config.toml
d_model = 256
positions = "rope"
qk_norm = false
tie_embeddings = false
init_std_down = 0.0611
optimizer = "muon_hyperball"
lr = 0.00875
beta1 = 0.95
lr_head = 0.00822
warmup_steps = 200
seq_len = 512
MLP neurons of a small language model. Each row is named by its layer, matrix (down: output weights) and neuron, and shows model dimensions 96-191. Each number is 200 + 40 x the weight over its row's rms, rounded and kept within 0 to 999. A neuron's up and down rows have the sign that makes its largest values positive.
After each neuron's rows, "fires before" lists the tokens most often just after its 100 highest values on Wikipedia text that the model never trained on.

L3.down676,146,274,177,261,245,204,197,297,233,169,250,209,205,211,240,211,173,225,240,205,177,198,242,190,223,179,167,250,164,187,242,233,142,165,256,194,182,196,224,190,61,225,192,208,131,171,259,273,253,206,160,170,183,214,223,289,185,167,130,166,219,140,167,221,126,254,179,217,240,228,263,245,143,188,149,237,157,220,252,196,134,263,242,216,124,215,175,159,234,278,148,125,211,201,168,150
fires before: "s", " |"

L2.down271,269,262,238,148,226,146,197,192,229,111,245,168,241,211,184,159,265,207,231,195,129,232,237,152,126,120,175,178,230,181,161,147,209,152,198,222,197,228,190,124,254,232,142,121,190,213,141,217,199,122,218,191,228,156,205,201,244,205,183,151,290,127,202,191,234,216,276,175,214,141,270,169,181,197,177,239,149,206,223,191,170,289,201,119,219,182,192,216,207,175,226,273,205,152,177,250
fires before: "=", "\n", "\n\n"

L7.down562,202,168,240,222,187,248,243,241,89,200,240,130,233,273,162,194,189,128,244,179,225,223,203,216,190,101,159,197,179,281,220,226,180,137,189,153,159,207,158,214,157,221,212,219,197,151,233,223,276,203,174,210,196,243,244,193,163,178,145,204,161,203,219,228,168,241,175,111,169,180,178,248,248,298,198,265,200,176,255,197,231,176,118,229,217,154,176,262,191,154,192,197,192,155,269,230
fires before: " as", " to", " by"

L3.down425,235,260,265,159,218,151,267,145,201,221,277,187,208,271,160,236,173,175,194,242,205,241,157,163,219,210,302,175,183,221,157,210,185,164,219,199,203,200,219,111,147,208,168,194,155,183,185,230,216,194,244,207,188,209,224,231,232,167,239,141,209,192,186,127,181,177,324,231,221,154,216,177,211,143,246,186,216,182,250,194,138,250,183,198,103,171,275,192,205,156,159,180,233,190,193,218
fires before: " 0", " —", "  ", "-", " 1", "\n"

L8.down640,282,163,129,119,154,166,188,221,112,162,236,149,101,210,272,251,225,181,230,243,191,238,231,215,225,174,170,217,171,208,225,222,279,219,171,188,212,203,259,118,234,217,225,230,183,229,277,188,239,185,230,209,234,204,234,193,202,200,223,213,152,190,148,216,192,180,195,218,172,201,182,196,162,209,183,228,208,275,209,113,185,152,220,159,144,166,247,222,186,222,254,101,232,206,173,143
fires before: ":", "s", "ed", " |", "ing", "er"

L3.down688,217,165,149,149,250,182,241,166,183,167,127,286,229,180,162,213,234,240,276,215,148,156,201,299,258,188,217,159,228,180,212,194,193,263,209,199,231,198,164,186,218,200,205,251,296,110,210,193,263,198,209,258,164,194,196,197,145,157,196,170,218,176,191,169,205,166,186,181,226,305,127,208,190,180,247,186,132,234,201,190,186,176,232,173,211,220,137,176,209,288,197,194,196,275,238,284
fires before: "-"

L7.down649,175,253,259,154,208,187,160,239,273,225,142,181,188,236,234,261,233,193,168,207,215,236,184,206,237,143,229,178,106,176,234,151,132,253,217,239,95,236,215,173,182,127,149,178,190,194,218,199,261,184,251,148,207,286,194,174,259,236,223,180,212,215,142,199,200,206,171,211,222,240,245,254,172,166,164,244,191,229,235,121,269,218,259,274,221,219,231,221,219,210,194,230,216,173,213,171
fires before: " |", "00", "2"

L7.down524,292,215,185,134,168,137,174,145,203,206,188,241,229,218,240,173,165,180,328,229,197,202,158,163,223,163,190,162,220,216,243,176,157,176,162,214,175,193,210,238,159,237,183,211,205,186,243,155,217,250,187,278,240,248,168,132,233,192,144,206,169,183,233,202,174,152,142,167,178,271,212,189,224,159,212,214,285,301,217,246,255,146,207,143,237,165,174,193,173,185,260,196,197,272,266,180
fires before: "-", "2"

L7.down9,192,251,204,214,176,208,253,172,201,155,199,211,205,244,169,228,280,187,212,248,207,240,314,168,197,221,167,179,244,210,178,241,202,214,153,189,184,213,172,209,121,204,198,188,197,218,228,199,121,249,221,164,197,231,248,240,280,213,164,189,190,202,134,176,196,274,241,221,168,276,251,270,183,258,216,179,232,220,195,147,186,248,147,133,147,181,210,222,146,229,245,125,94,177,256,190
fires before: "d", "ed", "s", "ment", "ing"

L3.down468,194,171,161,204,172,232,230,220,174,258,284,216,235,168,118,206,151,217,110,195,196,157,204,199,133,147,141,205,169,281,206,172,181,144,238,220,248,203,217,222,259,146,189,168,172,231,218,265,214,248,223,209,183,228,239,139,177,138,233,166,174,131,236,143,157,294,208,177,183,223,241,248,149,242,194,230,190,218,122,232,257,182,131,250,177,216,154,170,222,146,201,204,166,136,173,168
fires before: ",", ".", "–", " and", " to", " of"

L6.down630,212,200,199,185,239,201,185,185,216,215,162,201,251,225,149,204,165,193,196,219,264,157,197,187,157,239,233,211,240,212,249,190,232,254,257,221,185,257,182,211,190,163,231,209,194,163,198,214,179,166,287,156,191,249,217,175,264,162,218,234,130,132,219,225,218,225,151,269,221,247,223,222,158,195,203,182,176,194,235,218,162,245,204,181,287,182,204,197,192,194,201,229,159,183,278,220
fires before: " been", "\n", " Got", " also", " a", " made"

L3.down195,188,242,184,228,249,163,195,254,193,178,199,153,173,238,187,211,183,223,218,159,189,176,166,126,270,150,245,280,153,259,192,264,269,136,129,217,173,163,189,162,181,266,150,232,173,203,193,172,223,151,162,295,192,249,221,203,174,151,163,226,145,182,177,182,179,195,208,173,102,215,253,167,202,230,188,215,167,193,237,143,190,193,169,192,215,266,178,155,218,249,186,252,107,148,180,249
fires before: " by", " as", "nt"

L3.down675,175,149,159,148,243,230,154,106,176,190,168,223,224,213,205,219,161,226,212,108,187,182,220,204,201,210,265,225,233,226,162,132,213,180,208,226,224,210,166,191,161,243,244,134,151,189,248,187,212,184,226,179,130,219,252,151,265,174,183,194,203,164,282,180,192,108,193,225,114,206,193,233,191,197,254,227,204,293,190,243,202,112,157,168,193,213,181,203,180,193,225,162,189,201,155,202
fires before: "-", "1"